Weights of a small GPT-style language model, trained from scratch on English Wikipedia.
Architecture: LayerNorm before each block, untied embeddings.
MLP neurons of a small language model. Each row is named by its layer, matrix (gate and up: input weights; down: output weights) and neuron, and shows model dimensions 170-233. Each number is 128 + 24 x the weight over its row's rms, rounded and kept within 0 to 255. A neuron's up and down rows have the sign that makes its largest values positive.
After each neuron's rows is what it responds to, as a language model described it from the Wikipedia text at the highest values.

L5.gate881 [155 121  86 103 103 134 131  91 167  80 178 137 129 137 150 142 113 148  95 161  94 130 155 142 149 125 155 151 147 112 148 108 140 163 117 135  84 137 106 170 125 137 113 177  96 154 102 104 153 154 140 104 158 128 148 145 184  94 160 105 159 128 155 127]
L5.up881 [136 136 110  99 129 122  92  97 110 115 144 162 148  91 136 134 115 137 105 129 124 138 146 169 131 136 133 131 128 193 137 194 104 107 117 133  90 100 151 141 138 141  77 165 119 116  77 127 108 141 126 125 137 118 146 124 160 132 133 155 160 139 100 128]
L5.down881 [153 113  90 144 140 126 117 148 149 126 142 101 103 110 134 103 138 138  35 136 116 130  88  94 166 120 116 156  77 148 143 110 136 152 138  94 116 108 123 103 151 122 146 127 149 100 125 140 120 145 162 104 146 133  88 102 151 135 126 123 130 134 117 114]
Description: Year prefix tokens. First three digits of a four-digit year (201, 199, 183) after in, born, commas or dates, e.g. in 2019, (1970).

L3.gate915 [153 143 150 117 120 138 112 147 116 147 150 141 112  89 125 113 135 130 130 138 133 135 160 143 138 134 128 120 110 129 132 111 133 116 153 123 127  89 121 152 140 121 110 113 178 166 141 123 142 153  81 106 107 120 123 162 137  65 114 119 121 114 126 126]
L3.up915 [147 139 149  94 143  61 153  99 115 158 148 114 145 109 153 125 121 119 148 125 124 166 145 141 103 140  90  93 164 140  99  77 122  85 136 122 145  50 135 113 125 123 137 101 133 130 140 171 138 138 141 132 136 131  81 148  95 106 147 156 146 124 108 109]
L3.down915 [119 159 184 131 110 107 120 130 140 116 135 123 141 136 192 141 137  75  90 134 151 115 130 144  80 125 127 155 155 138 113 133 115 124 129  89 142 108  93 123 178 147  74 109 127 124 127 169 110  97 150 109 155 124  94 145 133 151 117 111 144 138  94 122]
Description: Mid-phrase name connectors. Tokens inside fixed multi-word names and phrases, chiefly "of" (round of, Place of birth), plus name starts (New York, Rio de) and year prefixes (197-7).

L3.gate237 [115 124 157 140 120 132 101 131  99 132 155 155 133 182 114  69 130 160 106 143  98 101 119 162 112 132 157  89 105 140 161 114 118 133 160 163 114 135 144 124 187 135  90  87  81 110 154 140  96 129 106 151 131 150 107 170 118  91 147 160  87 103 160 159]
L3.up237 [132 107 109 146 120 112 161  82 151 115 124 100 161 108 139 152 154 157 146 178 109 127 171 107 122  85 126 134 138 165 133 153 167 115 111 158 107 130 119 134 147  96 101  91 107  93 126 156 113 104  83 166  92 156 164 118 139 136 139 147  72 142 159 142]
L3.down237 [152 114 154 132 146 149 108 174 103 134 166 117 132 148 103  72 129 108 137 139 127 138 107 121 114 134 176 148 143 133 159 174 112 142 174 147 166 114 118 102  99 120 140 121 121  90 133 140 154 179 120 136 150 167  87 153 112 115 146 132 129 110 167 137]
Description: Event and process nouns. Final pieces of nouns naming a process or event, often after "the" and before "of" or in headings: nesting, destruction, adoption, death, birth.

L4.gate907 [ 94 112 157 156 137 154 105 117 130 103 141 104 137 127 182 104 105 113 118 123 114 130 140 123 109  95 131 122 126 124 129  54  83 155 111 125 142 120 109 158 118 102 107 136 132 145 151 110  84 157 155 105 134  99 147 162 131 110 153 142 103 154 109 105]
L4.up907 [ 94 102  91 136 116 118 143 122 113 104 126 136 118 113 149  84 122 126 131 120 133 163 126 107 107 158 167 161 102 157 107 111 175 122 137  90 126 116 165 119 145 157 128 139 116 133 156  90  82 105 117 106  99 131 134 156 109 146 142 145 135  79  98 104]
L4.down907 [105 143 133  87 155 114 137 121  94 136 110 100 151 146 141 164 114 110  92 102 123 164 126 145 161 138 135 168 144 126 113 156 100 116 122 112 151 118 154 110 146 132 170 137 114 137 108 142 132 113 101 149 135 164  96  92 101 131  97 102 128 161 133 131]
Description: Prepositions before named entities. Prepositions such as at, of, in, by, from that introduce an upcoming place, institution or date in biographical and encyclopedic sentences, e.g. died at, buried at, degree from.

L4.gate299 [103 154 152 144 133 109 150 105 145 152 111 154 129 168  97  96  98  91 120 119 149 121 114 121 126 126  91 111 110 151 101 105 105 106 130 149  98 138 116  95 123 131 108 101  95 109 114 123 143 133 117  99 156 145 126 200 101 115 172 160 144 104 125 152]
L4.up299 [133 114 106 142 153 147  94 165 108 140 141 135 131 155 142  89 105 117 117 145 133 129 177 175  87 137 150 165 103 135 134 178 136 117 141 101 130 160 178 170 129 143 106  78 128 107 167 109 152 127 126 141 141 151 123 139 122 167 147 126 126 153 134 181]
L4.down299 [103 105 123  97 109 107 152 117 119 141 110 129 162 125 128 134 128 106 110 153 136 121  85  88 123 117 129 158 149 158 122 146  94 142 108 143 136 129 141 158 126 148 101 131 159 136  99 141 147 140 119 123 139 118 118 146 120 122 101 144 151  81 149 144]
Description: Events and time periods. Words that end or point back to a named event or time span, such as Civil War, World War II, during this era, which led to.